Part of a small language model's weights: 3.38M parameters, biases.
MLP neurons of a small language model. Each row is named by its layer, matrix (up: input weights) and neuron, and shows model dimensions 32-159. Each number is 500 + 40 x the weight over its row's rms, rounded and kept within 0 to 999. Numbers have three digits each.
A block is one neuron, or neurons of one layer that tend to fire together. After each block is what it responds to, as a language model described it from the Wikipedia text at the highest values.

L4.up83:594512545492522478529507489549475525571498514484556473506514499503469465461484439568588456477531429482401480469449525505545592492482537545479480583454460469476478488530474543511572500508499521464441445497502461543444500526461503558528442499523438499575509543470504524477458541519487494483529391587542395567478468463514530445519523521494492559499492505470501479521484507507487540513515
Description: Verb inflection suffixes

L5.up94:498508474538522461624496443532525480471471484519481434512503483467473452541529510496570558535440592561468446542512459462481511497540479531467510485412564460506500476548521479507543579564480541506530475561499411541520501515521480490521485528446496531544522515546470444484568492554522522509497471496539519546449527526488495538532471471498575458504518592408485492472586474519504438517549
L5.up335:487439434481512526509504483533513521474567491558385463504500448541485448556506545430498450548475509576478437536486449553525420511490494520482543428549495449537469512436494521529500503547491519562588543458465434496512476494574426502513505474493485513532498516505546490614540489520421437562513576499501504520472505533601510491557395481502507514502523539450537502443477472487478516487540
L5.up453:446508619521521456542499607588531524509470479538492491493489476440467548496517500539549520445476449566480503447487555538493481468482487529492472460488477483462551465461465453522522534478467392504497522508482517554528490522515441450474521513569469508582479517437502449488410497434522542468508548534473442528425524518521473534544469438570501440513471568465469472543464458491566565515472
L5.up459:511548546557512497490474492470454502516434551464444443526456459558529485489487599474471566464587516516463496457503552573492519520509478543553484533547498456504533430462500465520519418451534522550526532466391511522521466512468493505411465548467481444566422522465453448514439506547459513579549473520520480569531536517544441536514420503566504488459452431430474489481477535485505477490532
L5.up473:506462523481499514517526490455492553442427481582490507490485497508480473504523488523567506585547439503464507523509515489516558550570450494509544517597523422541517486470499497535489449424567483519496495553498562505490473502548461547551549497468484448600414526498437523464518426537533396509524495495505518447522446454490502518547446504526551484467479516531540443508427453509478477582460
L5.up569:522558497559512458559486430558489524528435497496553472570530488506482481453448497515565519526506568425503524462507513479529457543499441532524470537571484514448473535517431537537556500503549500489511475465488518452565403530602449485431484480418478517558426461455505513492452554471434504488542451557509486487513464502521479486483557479521562424526462555481465498561528529549438411512475
L5.up589:449485441487538523511541469498470460542573529537507460489520491490573498590531499519489538510525482566502571491498534493470528537536516517503537506556499563542581508481514448451551539515505549524543406515517479513453477449464442451550436533478470474562460458508570472480510498525492515515564511555483491500445491480472511525470456530538482467573423473489470475527501473448507460413491
L5.up592:486517477553545512521588501536535550519493501550448428453485513407503487516523499525482547519607443550495479510465493496487457504522459490436526477500465465502483483555502494537541475463400511502517523590547545570567529449460509487486521624448535483525533498404460554497475557504451420446549532538478499480562491503541507534492443526518505472550486568437466512513513538454465560472488
Description: Pre-predicate completions

L4.up524:459463469514509545509527532488516460556431500516449526543437544533487494502523443446479530494572540536458491537415471464503451470442428504477430534493458454569523449510532473540403490432527576581522516501478504496535517533490531527462558521527500524474484549482469521519545464478550470413558494512530490481493550546512485534479542428507517633452441559479505477504479475465545464489465
Description: Mid-word pieces; Website colons

L4.up284:535507517500596585537488528554519467462466517523471484467515526455472466458463475448531512491575500516469499470412544453430486496456558533543445515435467496528525530425484423528449502527456458473565413541523461561454453544545473544513519530498539537500408524455545497467515493512537533480468462545486542575531549540469496564558513488535447546568499452475437552531444539480563540505511
Description: Clause-opening words

L6.up55:465491523466486495521459557544552560537522498457565471503491552507522463529479438436597485527481547522510507459490406435503508479558492540474437473484504518543470470469513443455544495486465520515485535470507445510513521532503593482446476475527482529563584471538506515452521454445457457537539501623498418540503449489547481431463495459465536538553519431415419489456525434483475505499508
L6.up110:477542517590460479508543476477492494481450529578439524513597477459508511470558508497518527528500552510442496523467432515528476512495486527495529506510555487568486464496536515485553449496512466596472567503526454500492458430544545565514541569491503513472480503458526495594446510477544463465534506536529537504487488500547498398522463446491512553548558551468568504539561529549441510427494
L6.up169:526559408510451456489442432531499483490485572537545453527534496497441515543500512523505518472560485545441524462483509476522497540516521517456555439554502468500460530444590578422466497519505487488535507573548593518537545485512442534454515554492499466503422561540485521514522493456504420517454497586475572531518570404447518465497467538493568471488492539463468499510629523442546489467488
L6.up325:545556491520556505597488535500479493546541570429485475513480438549503532489473511525507485479577514472469457501546447559538466470482463508489547476453443527437474532423518536455457534525464463518615456520511491445570491476475460528462453523486482512397499550493478538451517494552603455481526496476503468533477580520470439477494528523491499495570496439493495490408482510478486524524517
L6.up349:466645528487526566515500495448600452498505547503517441461456520543477560543466543457487513516561470590483534476543522423507575455458509546482421508500498463474450463501461524506479489459502471494583427533506483490466545473472509531495485450472534476512484507541529535523532487566456427502495509448463502462504580470481543537495498521474456573499451519457478455524506512446540444582524
L6.up429:494580501538432435457446559471466482497412486543555437509531438501455536468504514571572459516526561540413590453405452559451490473525520557456537547516530482539491489514477499488481505558492431564457514562517475453528494511466536546527521492546510496538509574566414421486515504513532451520497518520576453550475497489523472478503446521456545478541552493509448487541495523482466527534529
L6.up602:491550497469423445438463438461628477527492517499563484453524597459452425521437475505496465475516550527518428463440480543457410499558556476471534533466494469553476563515510475526522491487508454597498511543468458454512521485507541527460483533489492496532500478557433524539530443497487557514404535435476525470478540495571523508512554466516560526518509518542438497473515483519528509487494
L6.up620:521528546528467461476464452536494507559451510469518442459462469545569494462534481520483497459463486504442439486479546535537550488502455519486496660500510523500510485493490496481459459477521458438569472516490515487512559463504484485510497392535514494542544517475452459419511477590491577537450514525518465497581545514486469516504464510504466528546460462479519460467399530484497501501457
Description: Mid-word fragments, season dashes

L5.up51:434471503534496468524449448528524422526468448476494540487492560508521505511586540564462485511566491498492510509582476477463520474560527415457518487487502522486464585535496518466519497519497516513533494547487512474605501461522432439456466536542452489509399530540465454510461554470474479493556519482513472533515481447568573464506501455463521533451474605553456426464461468505501535513443
L5.up102:524443558536563515560527477513514458470530469541455425434435509485539549503550527500441492551526492559471564549489526493414479522483499516550466525503451540549442481520528497485476486503507527469511443458548451533421505521486529544464495595467541449491548487520474496503488480488480541563493556536420511453501477484521509529409480496484516539531459480558432487537525526457490525478525
L5.up124:478483500501426512517521522451547464525545546466476527477532509489540509508515456441509565558491519521554504521469533507469491512481516503487482427556482426527489519405529576482560563567480433583559522479542538484464516514531547480455459408520447502575473529551464538437553509540524470539553490475453551579503493525462463413415523490474521540480520509554492545482553529457525542533532
L5.up218:475491495504505499512479489429525506536372606564472530468497476483461509561541561500504512467511493540541520502498486558546507471509527459455548467530466492520497529433510604484441491462519525527460467483513497488422536420527453462507504472476502485524448579517544499467431468508477548527512474453485494447498583531532527492488477469497488439441449514514537502466605449389475509484528
L5.up435:469550572499483576505531421533496478463531546512545524541568544525438477529434479500486511497535514460539496443519476564470477470559552498465419537549504446478422512526455555391470540446480513480485509606492554448494561443436475467480508503540442491531520502558503519500421511550503548509489513478453533572524518493502482481542502477450459490447486577474476531458499499412498511537517
L5.up468:434515552474558481533533541503524500438445471457490494457495578556549511549518445502477461502559505565546555380442453561482507528510486530420507537510487484494394491508501529513489539479463498483468520514477478553434530470537490453477490448566507456592522527545467426469484495469459544565540519514507474565513455466555542548468495514466539500478517532505420545545566420476499479439463
L5.up568:479502541440533501489437522570476473509514476449469601526529561517456541454459510482514581472571488473519539430459519494502445511463453477530478552471539485458502543460458515477535474474438527500440484531416511485494508560548527538550449434536497465564520512540516533472600472412554542517534537441492429486459492535588562432423510472521483493473423509519508515525517522461487538494538
L5.up604:529467507522514503524538535472543508494558469547455517512510637493485538523458455488457524448517482535555516483508524533480466471516394527561502461482517491565448414548419500459449463428496463505496510457491529507564506552498605475509526535512479459584438507469487493493553438508488544434514405540510482445511445431495526504475510469590558493483416495503552458506484450474454482498514
Description: Mid-word subword fragments

L5.up70:459448507481475582552486532533452436524514443596495474416453516535510526515465528543521531483516546558468422526472451466478530481436516521502520455433441440467544538509518498466578552520498516464503480537533512545545541461504536478507511529394555466522474548583462493501559543492485468564466457519482497487489492545485584491502465468539550508489527549458486503466536498486548541482505
L5.up142:488498554471512508498487594546533548450507509546530522482488449521485437442513509515529477482484498450444504510564476514521490555525480578514455484501456517537511519447505558499521585459505499466521490469453484491417530456500497447479497437580486523474512476550466454450482512495355515499469506389481520498499533537515592532464483430453565515533471541526584506485565489462495464491443
L5.up345:489511548525546496558459534511531447533550535537519560425443512558451480479475532482472435482537454533483571439501422495470482458467474484510517483541487504512586525493554428512514414506528508565522464525438471502482462531530516523492515461469542538513558526507543615536470468575458478497476451536515496487573468542526512522423457503492557482497482533456488512412496511505456459496500
L5.up489:475471508555509498514575502473478522463461559473473488569473499602457507471481464520525404527395477484521554459447522473540485548510529530550485548537552581467493513534488443462514518558464503500474425518472438485477506504471512450531410485586488582485494473490544399506471523464507475494560554474466445477466514524503476468518569498483527518530498381451473488468554540501552500573522
L5.up517:485548527474576542523494479535508443569490505535533522434501555584514537498406595454497512489502496496480486503547471431406527495440487481468470570553478476504467457554477469432515442442462517533463488538458468512401514558546512502516516446453512490505532509524586515462488443585560514560527490459502495549492554481534434527538377468498532576501509510542465484591500507559499469465495
L5.up547:384467560493520545458466540504529530515536464574507499458476389534432474531465472486443561480560492497528528520512475458492453471470450578539535496531490515480514494541500503449465542495558464502545468516445410519541483478528465437524505502481530464523506537502592468499503526432462447427520458498514463560476493496501553505579540433538455547482486474519501486479521574498553436522492
L5.up625:539452471511512461522519567504482493547572462515499489441527459494506528414580495503519530528571505523472461547449471514521456561487463474477468441536569448486531470430535402512567497447451504501553461493501541580438531512427554461532549443587410506492510466598506456473451527516515536528474549475503504522491553510472535531538497492522503435540473492514524441501473499468478424428535
L5.up629:459545524534448471472483532462427569515464564488474538454461449461513450503531480521461470536525488511463580501466489482484430480497586513472583447524477489469516493419467493490516521509548553541532505464448481543449561575470452489447544432553505485533538557507548518509513373482523545568544485579477465515485518499397511532554500521465524567461478543484404525539511516459525446534459
Description: Word-final inflection pieces

L6.up11:482544567578494582515453419542501534527493543516463464522592459435523530426468516559497528459504493514534535499483492530510445493451510516572447482479497448518447506534518509487491511539523553475472457529474460519491449504499510470516498478427554511525514487465545434550524508452483476572510511511539583459431430449577501526456506488524481510495515482491477476532530480475453570500461
L6.up72:416489481450543511459545515499470527466620506530547505559417553516500576458448503457502579520551482530542450520507508566549496451533558476504494509526514495577496475513496408445462506448431489579497542537492552490522421523485521475498459448508456548518398444460510491539500544486533528470509487456499504457450500525470500508484427456474455562478457531506485580471531434505479541447529
L6.up79:492472579518459467446540451495541539497588538490524484450542429529410538547449520430484537506468510546491550535492518509566568530560521488552439510522469457463467501517512534452457517487493477439483548471480526521587504488481497477454463466468544523558451541475514485552523509533516465452464505488515493506504490489506463491511456404510487518593478480479462507535504428508494489455462
L6.up322:474486531479461517515495493489531492455506543437563552516489565508494498429472556451508488513536508512396490524505463499494474487518464492450512522479522529537465489468472491527606514561482466517491476452555500510565522538536463456462473490505433446582461527511550403439468502469448464495532556499543427499488614515491487557504522486438491592532454548581438499433484502514519454452518
L6.up345:432471487519554445506560532571469551445488505504495497518512482446437565529489508542520514507590480474530616436497525526466510490430493520482488544499537500404564470570454519449473592480485489480422521549483502495555480499536512484494475514445505452499419495492554436544455524532506495541461530529479504536435466536502448475553532488453451424480541497493438525526536456496527518492434
L6.up499:439456426504464532540452587467502533399431502494493503465535482448511543482537559527418560583500524585538464528432516571504461550498525502510489468496456496515512449483478467548540432530419534498443491543410463531448479526581494486472511453507539488435521480513555478479448466490539525529494521471497440505534527501540504504546519502453515528467446469466513508512533410583482501505551
L6.up588:500516478564496402518514391497466520390487522488480541571532531598442476473458545532516475554451484539579472470497484542539586527439458536479461496482453528503513471598505486435510501526423494537463467556464469489531465535549483450488557500522517506439479466514573462546499555472517452519507440485485495496466535545527455500515468468525440495511465505500516512535572445456477450477534
L6.up589:487510534453473508540514536578558495543479535475538553574473462524526501414575491447467574490536486566525481489529515505527487492535452557514492539515484455441496454498467526465535502462471485580437419481504510484456476555549565465483459527430550561503522507498583446418517534495477504516527518562523533529525529484513482484516464415431477492494430475474476546482466439448495541514467
Description: Mid-word fragments after w

L6.up42:488510495491496532474456411532503485570508523529485427461506493502501440486510531475474465555509501515438470449505513501547490484525462458455525546497434496552583569481603495490519506449537443578498555526425460563522569525493512517546522460520482523561461527528490485522469512452549503482463515474491538465468533422469486528512479512433579501524531429494455482553563489552453511503529
L6.up153:445477409559489491437476428503496445453513501538481503501428495486501446481579508467450523454518493603549459438458420446508427523475544473483591578570472473617474512541574516476515511465516437513472506450452481492476472571494479512530529508487488552521468545472504478454459506497523487523489522477442568592413508497541482433567464557499496489506498538491469514571479528509496527449499
L6.up180:516511544531448541446508428460524529496509562460478571451472477441449485541582509465440534593514533520549499529451533513527486507506478521522557494513470487506582532496464459518507501548469474480580519575508472509500470464543496430557428482501437562520521511488478451480517472504577432490488579522568542530554500507510470463481497506497441517490423465414488491499584523540462487461457
L6.up212:527483403500441500511516534534453456484550505515480491514506491504529582483482521516406516479470515509490543496503457508483489458470424563527504500514569483509583517535510508501548503434521480466496484460454525517541415527501509483431507445464453596454467528526500491499525552533525503500446481450457461449513454553505500453571497470518492443467488556497431456472547490492519491553548
L6.up377:440461419517462552509524512465480476470474456529499520474525488519523540489459493496501492560389529400521494539492536478516549526511463542472527505529454472530459564520418524490559554474490535464472472510521497513571488528511493533537527533523478484460427547509436543471510465489442460533573544447514476479544454515522481543452483470366406475443498550519520523474570540497505426515483
L6.up405:428518440472476555474498512476477499528491476457496556484456456551512543486485476532502534481484577576450521502458508508482485472485477516451545442480505508542465555513529497548575513523458549610509413517509389534493493538551454517513487539551466535452508431582546447527504476504545414501502552509499403555461517489509518546491554492544513462540451527473501540511487535464467460430519
L6.up560:480495487480419456427542465487444538461495520470525448521569512520573491531478497526473539454486526461531448521473456477521495502509421522458531560496536502506491503509550551439465593507480506508482521537480492496539472455536539481406516448466498556482465564577442500474483488486464515504462597475507456469478523590445418485501415509513546524469414487494495555477483504528556486461471
L6.up576:516562430541501540422514470462478537444473596464447559482500440537499487510492513534442490471407527481552514481511514539587466460500541509480575533519438411533497544484580558476556480543487500454461537520521519542514548498500460573508504520460433473456479498517528499501472509492524414457526569496397487498477465454448444486440448533504538480474541549512491488536542513474449529565544
Description: Mid-word continuation pieces

L6.up37:513530454538472551515577551531497488583468505510420544512455504554449523543548441475496446542547453504579561552392501441442480500531419514506481548467523554442535530492517554465497489515511530532548436519567469463447447516464518533495524485467473425499518576547509496583567447520488501501564466439495445496480569485522498465559459497539508465487505482522503440481473471518485452557501
L6.up39:557462581528464537491417560515496517526479490507463521452500467600506496426526434453468458487582496563506447489464525432538525480492497520503553447543470521482460486447517517443539506528513532465527403475466458488459445513504466489491507450521507497499499563515564427521450454473512504467546542547463455557480579474491505480572543480546513515521551468413547481522430431513479465605481
L6.up48:469495533578500538492558503442539461449459537474540547440634443464475542490479424508464524525541485538461518497466481522460473554481454474482479396549544501460487584536548518452521530443531536410513429526486496488465551504514500465515517507537511500544460513448440520532528514533496413526511548519492528551466549476482501506497530524512475512496521506433463466553445474452547431541511
L6.up394:565460549522516489549367490506509595476534440509451500486513484525491458461504490419482498534563472440468557535490530530467425514492471550501523500544519553467457505454512499465530511511542526486523422517400479529498471485579483516503526432539531522509531556532558507555489457537493503502479494574531442472509504467448472438560507518526489489438533466462533456493530478510396496503473
L6.up411:523472527525496467548497538526437556496455505515531529508463406509550441525468531485481468482527494528563578428460532446515536527524442534559473503493468470524488534490448503556489456462484503446414488478468443505507451535501477469443537485527543443531482521500562479506516509567473547482578475589480493552572508517486524476507562404452466463464498555490544425533430577436502525511526
L6.up549:513507487536496545466468471520476493576448449481448521492501454505502469455510512526540575444537489482501487484547474456483503508472512521481526439508436493455452549490440464494435525532505462486533472365455485503480509462485435458499509447517522506543534581462494512530480390508537568508496552506472409515455485556582445546491538474537506640491460504445503467468482491513516546569515
L6.up610:511429543480508514503521461515423545588568548578441543468450498519527493476594477520517492465541532523503424520485457479450447471530501548518447420472496527545465508496555508439523554471471542520500416500443441488500523546523441472541502538454492476494524578565528509449460524537568501477448478572450474506481539471468512499540536503479454456477566530417468508527484457496491561528490
L6.up618:494510517552501495442536546467487476476458476570511461534499459508429441456560492539495481438484496583507454442496522459538529500518497543539546494489546496530552511509547572505551536472500473465502479535455472533474503461509517515427494483559502429583441488453503509505528499468448452532440529533548521530448529425510486379461563521478522528484487495513511472465511508453530495485455
Description: Verb inflection endings

L4.up313:491468540552503512459476495502524427480537460582511581509427516483579563534510507452516518506510488498500464466518472459449427434504470546512531565455556457510580588460558499489471479486545507486451442549487457505555499530518537533588485505495464528526510497475472503475570509545468552474494491438469485487527477520583475415477541488492497514485515514503476528361470457474492449401540
Description: Table column separators

L4.up145:575490493479490530542498525475519459491442485485539439529475565503500542517526530443520490467558486515527466495433447465546465513511569484416461493460476543437487455431541483475491476542448496530522466543508470470523521535461457476530474488505416454520526530521436480479424479532543497573441477477482438488575570478480508457479515491472450570527517459430484511493524600400486502603533
Description: Mid-word "ar" fragment

L6.up3:424531484545461462520514474541434456432432525506555499495552454491550460478560576458509575480456461517503507582484516533512486537416445564493487489492549542489513523392531499408529455523491481504488435518441623523485516514492514484449496563405501471500508534446450505523436495591549458550551444518537497497454548525506477605557488503491487532517503489505463495499536510513477479476483
L6.up45:487498480567473469612486490519480461525549504484464456481402457520557494452553454480528505496574429542454548465462564525528455520481521499504473490529507547508534532443481481486465548475498514531478496482521593575475523437539496568441491489450484498522437449483568500478492606550466462467505451471497526458475469582517449437566492483600473565472524531498482551483494499537490423492418
L6.up90:528530561521474417536563481542477490500473498521490413444487460497509516506522541479538531521499548472483463457539545527483458564485497572554492548507464456601486486476481480490527411483495471496494475538526485532529508498606511549524529458482522435519479528500521510496474544518443537521505427531474441540474472452420519453511490527559448480484528416523521497535491454497456495529500
L6.up264:521518529524465461541568520542458578526480451494510494415459510524519542452517531497397515527536499492482504462585403481567457509562505489526432549543496412480498410487458497493548444489465508507586432529514436459478492491508439566452501458517510477508481510486538523477490536481598487514480498572471515515504513474556465527501539481458473484432505517469451512528472534472509512507528
L6.up273:430484542530456579478503547456515536536504474517476551496542453450455570520532449549410512494531396560465524440465487578457510429588501465520519464447484498477522482545416516495439514449491436463469467535570476582513501589426514483502495519491524583516488459535538523506530513535482452536483520537506457475517505529505429519526463455507512507479497537501500491471448539440472430582491
L6.up298:534503442461507510564501554461480506490434518515507491493546482522483517435522434509534505507541560451536544437510504445495517488528432527483543533570486541444495543466517493472505509515514459570422387507472527555449430556475511501508455521471566527504506462548496559534509485479446493494473462503537550557504448460543432471434446515579507487516529581505486534578486428483535473550500
L6.up414:506494468531488454498519499464503497505544473526511526546484500484500529485521494495509462509502528586469496429461523527555483570497472539505475488572442395445576523603600552563479431448505548495562439562446515510551426514495496531490552478531520513550537468475493457572506456530499482453483442448480528454517516505481486507542467514507526425473497603407511413504513478499510463529497
L6.up562:482487531483522535510526520502479576530476436520438549539523464515565589492498444492511531497506463431500501498449521516482485493507604521454525473438475488547450489526457501546542516472512526470463496546452390499444441538479529524495547538475446457498457469654539528488509481510561490492495570482404442559480470414505452437559507500499491479500524482543515443524452531552501520515457
Description: Word continuations and also/he

L5.up9:521451496457527533501506441500470428457457455489451489438528458561566575418530531532445519557500495525534518491577484495461472563415507455601532400524398559508533518482468490473519436445562483438521536400424486505491422544521567507494508548436458446590490512452497493494467501516527520556491523512484474490551484520448519537514488465489554510526446493586489516454494530485489468458470
L5.up10:534492487457461567543524518533486486543484522470490510438489526526506479501495507403541432560550527554506440427506592465536461449467488429484513568449420468547454492476439563501551425465489510520459547520457479491487493469495521511521578529455414496496486432498503479503540519444543526541582542547482556478496474475502530546572472445485449522463565475493431533550535462522527519533437
L5.up15:491507474485469522539565523474495501506471492509515518492466554557489508478516497495501572570576534508465446534458498522485427473536465536559571560516453494546460537539450534477475448475440528529449524499531503543534508506580519472541472463478482475461499500528537419525524442496505574485489507506476538451625434421518462471482492494495591525506476508546513497503484515476572481386553
L5.up18:420528448514450477492459540448491532484489527481516523579470485485490545507570597471449505457527509545507468474453550430543477501469511450512529506519489468526497469489511502525537411545542475545526537567511468502456486509574478507424513481509442496501489471444452468529522434531504487559524455447441551529542490406453548486495541431443528479458462592501496461482506469481472469491526
L5.up299:484502513509604583543511545504527517468518515463480501494491512537492589484438513404448574484471539480516496531573442542504456524508399447491475484475450540530468491446510586524513519543485539487531495478453473418505482507608457492465506480468559418540421445465553464471450470469538520477525522509455490517482532550495550515583505486522424527468491508562485561486560446487466544528485
L5.up393:536540554434553542489516564597534472510504472509491529518464490457473478440422509486579566514459547472474508437467476481520486458532570461501487527465532486506533557503438478537504446487461476505493526507474445522475533505516492506486447586457431498485568436500510475501470545438580559509548480479576544504473419468569528587416495421562432547484473455510483501499447481502572520513444
L5.up437:494489429476525450445460424556513511502521496517479547531468500563501545423417538494405530517502487525535478499495469459501498470484480590510523437543522507588561523545527513546522452481501449526438587451537505504443493530513468463453478483485446508586527471508494408485539469501544500532538468512563491510430533464561488561458472436443479547495513540542561463483514527481562484439451
L5.up565:465482507497499527540474487586527491496452449538531471485483521479462523524464570533513526515532442524515462470476534523493453492500525470468508476407462470459525540598450569467585439545552462488481501463494516455520452548463521476466555502494487569532537497446461490455531467490561522548481515536433436499533494403466535543513515512450551484499471577489516491476498376419626503484463
Description: Mid-word fragment after initial W